{"head_dim": 64, "vocab_size": 2048, "rope_fraction": 1.0, "tie_embeddings": false, "init": "normal", "init_std_o": 0.0, "final_lr_fraction": 0.03, "batch_tokens": [16384, 32768, 65536]}
MLP neurons of a small language model. Each row is named by its layer, matrix (gate and up: input weights; down: output weights) and neuron, and shows model dimensions 0-191. Each number is 500 + 50 x the weight over its row's rms, rounded and kept within 0 to 999. Numbers have three digits each. A neuron's up and down rows have the sign that makes its largest values positive.
Before each neuron's rows, "fires in" lists the words (lower case) most often at its 100 highest values on Wikipedia text that the model never trained on. A number after a token or word is its count.

fires in: "of" 42, "all" 22, "many" 9, "among" 6, "most" 4, "other" 4
L6.gate326:595481484558487557458580557494547574465465566501480467539490534458451491498450376426465487505570423548398501446408502480422503426491495525481466504478564491543454542443471511468434483506447407476579465568590482534578495548411451441558500536486559473498416430550485532474510499557539449469487474547539455470457510446487550560418555506454558583478475458471465380453534525531405599573526418439496529414583470484490458519519536514462505473599558503409514568480419440569516476515541516432522479507614502499528540488508459496504423483448510484463540452462590491446459574492442411444
L6.up326:536499508475480580504503553451563449484533524414557513644495519490453488471443469494527462417500523541436544523451500560444493434485541502488495644575483560513474543497558466442479504595496395564565538535458520493547509554424506469598501437457455539577566514554422596524453496497437473523466394569557581442493484406473509544529558624495522514422582501535504507507433484550501423535502502446475560483532459539422497480509500509581496513556483519465542550474572433473565479482585526462524480553591429457609524422473537567439503550552524439408520359465523583582579481456476442500
L6.down326:546451527505539569489579531587481559432538542482572502534389419447484536500493472558488554459546493471433465468513423550437443433442530557509542501588477546470463424482507466475563531521488498435517440447429529468608493576573507440534538541468580487508536520545506533560496422480490535553561493621482398502405462432602483593545575548556488577540589480503518312464430472490496481565512478411539490385476522518477540546456521463573460515573476480455404508482533523469486541520537492468559423458488528460584529535590425548523475515531503428406569474433456443462519406474492493478

fires in: "and" 17, "became" 13, "considered" 10, "more" 8, "become" 6, "most" 6
L6.gate110:533603506556516482558497513494517600555553479446489439494420503514500456414568406470403554470530538513522527502446467427441489529566506449538490518506484500400571508485505541565472523510380436555498561483562430586389432489514514429487553487478473521544562513529447457478556456503465556624437450485327500507508472480395600493544483513536621465526473488416499508483487454549508490385506508454416442540554434488534519494502469476502511604553451572506490446518486565475462506522438525481515510495578532572506454448548527638513514597485486518550475487596580472457512549468506458462
L6.up110:541511412558570502518482488524554448567500474425527471529456516507503518495543482549357547488530541433524489463468502474546563576527435500525597483553570552520487501464386530479527410545413542523520506540580570481453513487524510494535482564500450639537514493494501447449535501426535534527449539405444434490477503448453527478576440441609559467509495398471541425463465512614559443515444477407507463465410468524566538516489457458415585552581496495494420503535461527592407565520483470472489551488542527472496456523545574540486496462521493563512596580591560478496566559455498507522
L6.down110:573538423526530568514489497569495543573501461466495528540413391487435509431529441549505629524512439488510439462478526532525482527471564527575520470535555417496498551475431491516493479493438462523533565593550507503486461455547424460479522557343437537545553562497481585515465446526552468526391398509503516491425458466491451505527453511541503510493497540555479510526494485542457489496516506437496560491607547491581497454487488432443510548593588532563485464548541565388379477541519529492502491481509483538394396448574525524531566517510506619457552612662516485443622470562512449441

fires in: "on" 45, "of" 12, "across" 10, "throughout" 4
L4.gate359:470419463481495546354560563447463476521567507521488515528450505518359482511550542510510455443525512410499534431465436532463530438464609542421478481488467455454434512556528498416520429503429519537466540553501533514551531516452618533578507483494517429487396550495577494465479510462508510481510461576558471590477537469533419477529450548448441497545577483468490534476533498563528488589490490499546499504523430542354485436506440518541506552525586519553589404488467523508574525533484535531524458573468438470457530480383456512487471471429554452521430476477453600505569447443469457543
L4.up359:458462409534479550466516496375562457524561443499572516574511483514440496555455555457536432507495542517508469484467479452487458414474504504466526457457466496433509550416555511452505492552472515577438503467518570450534543515419523523546533453470442547426359555506519532458614593493530428593509463466543508458533587504502532442483482565479502491569527457446538554409516532574546558432525536515581541535504471597472454482548549543549450432521490493488523429489590568570578484463489538481511464445530579523481496511414524578524540489533514467533570474531467503616556497478480398545
L4.down359:524448469448461509501526556551506512443477508540507486536524495473481511460550481578549537483580555486458521468567503570474490539547532518522417537483554504477491580557518470448510507570550440468478550545487489452497595503480572495537537484588525491544520560491521560448469427540440460492463549674475509490460447532514460492487523528509477525556783461494492530567498553552581509615442532476499491513539561564435492601541497587542488527446537388545507412446520555477425471526520428467569466483402463476498523447583510439481486444536481494479572509482513465563576437447587486542

fires in: "not" 23, "are" 17, "get" 8, "become" 7, "were" 7, "became" 6
L4.gate274:515525422592459549504590540469439505603463451487524459471499541508464543492499446510567510531528459567447477508431551539460472495451462415505495470493531452442401523565479487493568486542552444499561583486470512499383492477480466471490572485443428473466561564452499502463480541530426512563547448443465544477462477505514576481549406431480507529557447461481529510572589406540465424573482512488521497487507488502523526486500529526380655477538583580468475493530464501625433518498595418532579484470535458596543544467505496482593404522472479446522522573511462566446515448543513470391
L4.up274:495558492628495536600513607489519419457437423447586472602499488483483556434437467520485506567527396514473478502505488431534507563529440481459551541548484552468524504463456511545508503474410504532553543566520498504495534612558583419440489463537523566493544532435522370423459468418504461457476503458485529502513525503480529503481487493429538536562508534448487541506644537461491571464627433461497479498514449471620529528508442505335527601453576554440476488566509533472534450500504539472380554469550449537472483499513497523513507485512449401446426504543585608543525454467494535514
L4.down274:493525544519439561565536577551429498541503507491494536543392557611545595463498461486545425533594557540443445484567442560473555464449524497533398491428581478437471561523445568504544511564402476520536476599522503528447505397484414442465503474440504477546565576527484511497508496465482487551540438522479492555437465477497567510477514416515475550512583466443517453495528557535480493631481493516523445506558508436510540464459532417460546545510610550527552496414542465582396486532494476508545488480588415509478516506572467578532470538361539539452478535541498474512566474431476450432

fires in: "place" 14, "medal" 13, "career" 10, "early" 6, "personal" 5, "born" 4
L2.gate283:537461496502548509483417505464506542542509526453539524522537454472537593469460503603479469453521533446442486449500517425504568556516474482519541439491517529422572572377437572498489441453551554466430475504452523518601481398401550451448491504544420510530557491544529563378507442476556548513518462392457556473494577501607427475505508464515497480568558435453499549457470495498519458508436551478499489524569521510536552517487517585524440469431517564423566556533447494460569558443536521375546570490460537460485508389526411505504447493418455545559516528519532523420350466427464523529
L2.up283:543525484457569520505415448548506477507486494571613528458488502518503560447447510500564395515516407374513470517386548517432611550452531533537531417527519535404609489441459472544507519430492504485480514435544499571559503497531553508472463491483454484495450521410450562403514472429535569542545522469505510518519522591588481539569554525519517518501529461489564553527541536529534520483439484547507501540549506532507530488521554491522460545517438546388473500542508443520581528576567532549489549513432481495514476560541478544440455490422440538535623517505581565415402498431486576506
L2.down283:569517410471499517517458502490457516523535588563493498461395491440478590469446586457454457411510420458508481566505544537473585576438526425449525482619472559391537479460539489494591576466498482506565477492547539556525479540475543541469457514538433533520485529443455486468489446449416527461450530541510534528536507491532524552587430449473445530482405548443521514477380452523483576482442422485543425484458550482423534473448583495498482614461463546427489523431528514494575585551548456503509504443440418507522500462480523493493432522508547509502628429472507474425451512435558508447

fires in: "not" 20, "was" 10, "considered" 6, "remained" 6, "known" 5, "is" 4
L8.gate129:412546450550497469522525562446549463464476543441496532480492509575562463541495548509479545496540514453482530587416593509538558472523546401517500541437600487539423483453500582509494551534469484466620542559455413481521540515392557483425537551498439486545609457518484482460549477522568468543457396558553418490559466511523457462500436374425395492564436499481461451545494525594494426435532487543470527475607470457531507474509537499508507538432464462533574490419506469510420473482523533564552530520437569531460540471508493479496541518491481529456394514434537510486521512500503470491
L8.up129:525582477453511543532497459494571593585513532556444462471570468503473512467413482624485461509527570511517469518446496528496510439479496550488495513498556422558463541459602519647557405471510527524535557513476552503492531491479435454528557527453444447464482472487532394423532472539475525530425525528472440443523533530528441580516430450468503458499520478516440572466431498487445462492414499505518535493564504431464467379479555467440481584519571517528522458457515544492481520498536576466614554597595490447527497537537447460418453504518414545469418568486583594511477624484498405540
L8.down129:538463398440570546557586415498519521557433342542534471459502503514506591448527549494549494552518490530544515447428479412433542486482469467521469477431491592511559643516509487419614541462512566507572550501578507489505537503532514540463552512490488611474470534489410516561539472530473490548512515462410405547524469498559583463506540455467487413488505491512447567450515479543512444406456562431434522546516532592486432544477453367486500515472532544562512474517496592457348525550561510518506447429594518502457429477570426500399502534510476489569540513507544517489503593493505541459

fires in: "some" 17, "many" 16, "most" 12, "more" 11, "are" 10
L4.gate46:505509572561556523492503450504490554439507499441443395499494405526494439519555435443456474449590425487424473471448487520478536488559469470480529567551469553465531462505534547506596532449450472414465538560544568478570520556524389460457510517487471518529430541527525467481556555504485548561574489468438508504456456447534477610491561586437617514598576533510420546546417528495446508450440382473535477453460550632531452521433455471548578507569581546493456506524473411486572545455524591429446449538538594533527467586462495552512496497510465514490552404476516452434488553394538472453
L4.up46:534531483475512599542552571464520498459480541560447489490556450592504448481409442537449500436539539491463406456467477628468459513520490554520492438369485474556477493498554537497459454407463522439583497530518569459461593540433502487483488566552586448488476447455490451433423546484561496593516464520435514488516538518530478551489508596495483501452410576399476527472489565485513530507539462517624516478525541486474456454508484417556537485466611465500514541508507585483490495532474455488514534530567452418531438588514453539549520504504430441567520541474461515501628512385520632451
L4.down46:487436567507549592577607565501511542361530550495522475498582402480513470508409434487481476491513427474504470511503489482486437519473558442604432514508495508530510412433462499448455475531462559528570580539529574517485402506501479493511532510526538490490489675484473484476450540528456534556509506584478528527448447417494455437468471515511473515402502477549451558465393520476495448537422416394455529474493555522417449427449445397653491496544576502472452476472510608506476563475500483463479459521529483499517566464547553615500511467481447540490634483451507486458563495506547442482

fires in: "on" 23, "into" 11, "of" 10, "enter" 5, "systems" 4
L6.gate282:520457403628519523520561464474531490481547560663532479515485497521444504457469518426417428579499595565511513482461534488455478564500517464420419523533493505422526532462498441484509451546518447516544526428599555533405506528540476443560456556485552486470495463476524468438488483480454602495514462530491546512435394469458430466493514471492484432602565387484498538511581449465504500551452523497478490510515445582614417514523545529499452492399526477512556563495469500528467530605523503649582475487507474488532478469481540473522415495586534478459511430503391550576555542456519450435
L6.up282:487413529480529549528544569570487483582555469580561472457472507521536576477547502664446485489569509535471497496597561468479477384481531487501505486489574495461451402518565447518576441615457468549476477496476479469502498419536567480506463388499429412435467536545505540460511501512497451497565432514659519414598477527520576487487462559504548512528550505538544503369463478434410491474475501524538452556428537502482494516522424442524492379461514511522497503465431472447435504438487469500527513447458486512560526448498523578535451483538556482556442447544567503530477531551535446495
L6.down282:503488362566483477489485453512522596498504486497487534465511513443481447516491563525438573539606598418567462565519581521463532472500487466558581549499452583376533476477530531581450474491467534523519403515439458479587471384547607535516515570580503435478430452525534529479470514553546472424537513518455514518414551477507419500613417381527456505519477476496498452601487495466429460436440435519480628512490524495534476467550431563491457504464436562454566476518565480485507420472500491542448448462420465458461522511501579415467476493483551448546393558503497457540522501618567485434

fires in: "is" 50, "was" 7, "as" 6, "consists" 5, "venezuela" 4, "became" 4
L4.gate382:492504549505418577521486405556440505529452500398503496527475476444495502443489502446506598498535514531605470612519497477498506448448567500446494422504464488401497531439558532466514530535417505534457494460626480496450523533569389449441550434490544472472532512496393514586503476544438455569432382512571470453503516507458467558366543530492465478519507470402518545537541481517503505490445502502458577558554471576667457464499460473463487520601407482558484551445516520559517513504502403509496491414542488439543472512523576536434600490549591496509524492496475504508459507489542476483
L4.up382:478533470492487511558413547436515428506527498477559505495492566534450548437394442516438454506606483612485482571485416500524471440371475444450568493567541471458525601484468452530498490486512494459452525475439394513515490527470438557390535425434498522485582462376539463458529567499529475570570521473459471448518492523459491510466536586517493489519478447432640587567454374572514470477506497487443454531545397494517357487573461486514522562549553465521468491455503455536528472536449422458521483503489495574552465418555523555439502529533488552594600535531508488571440546521533494497
L4.down382:474547435506548502560467398694547451469439481560558462547495456500569573506506493475444445500519450559549452462492502510503455545488446475488480482509566546506573462585458490594486531492489671463537504521494451486475534458530342459444479486557488516534518506534496489490557576504485486463483403491534539444516568581544534460508383483504488489553578528535514490508458580525513587472443425415551566534543424545455525562527423509481498518655436571506502550581534566489385530561482450430505526483480463558566543492494509562438542477500494598467450505519542550527463536494511505541

fires in: "was" 40, "as" 18, "became" 8, "appointed" 7, "elected" 6, "vice" 4
L9.gate350:470481466569461540513486494541522509491468449473492495493502500507526465543520468390557525559483494458483525521466487516541447581589521512527560436453502510456533567571478572505497539548402501481499530449502496616552512368513418493494556526505334503472476512622488441474571519534551461455474517486566480600499406484540475580422488461549467556547535491540504446525525492582508441582580441537537532585514531498447578513474376531397437548510431632418434474529525402519496538441500550551517555535502491503455477499474543467491488402551534462552589484539507532465480368617445553521
L9.up350:408556501538513481497579495549504494489472442484477528517587542519626541500456520452463533540571512546443555487493506467514482549623466439545503530517565476444546610561482491490598550467523539528489562493437518527444466364454467457512456541391417453602514517483532464498544545484558430542512506523559444525532413579503607448561512482419611483537458440530561548557407515504474511567510469515589477434501438411560556481567394541452463541445534507504516484490456499553506467513482567496514422553474532510410492381532509574440421482537562464578541504477478518464470516531427421476
L9.down350:534477527502447468545416446534481532592457434542466406523466489453422571500525601438420568482535406494541464597451498488459506452467434525468542569554574550481485477557415444537464454580542503482488497401507448469427466484500568447515547565522490479501466607549494560464531471432449557504491475617483583477536509544479488517504479444571442592531531453515465439564501467549408496568491506568546603496504470455540498474402426447538561559478465533488338451488503479528504505504560507451534532498514466513513568439580547522608456515506422454477496529505599447567404499573444563468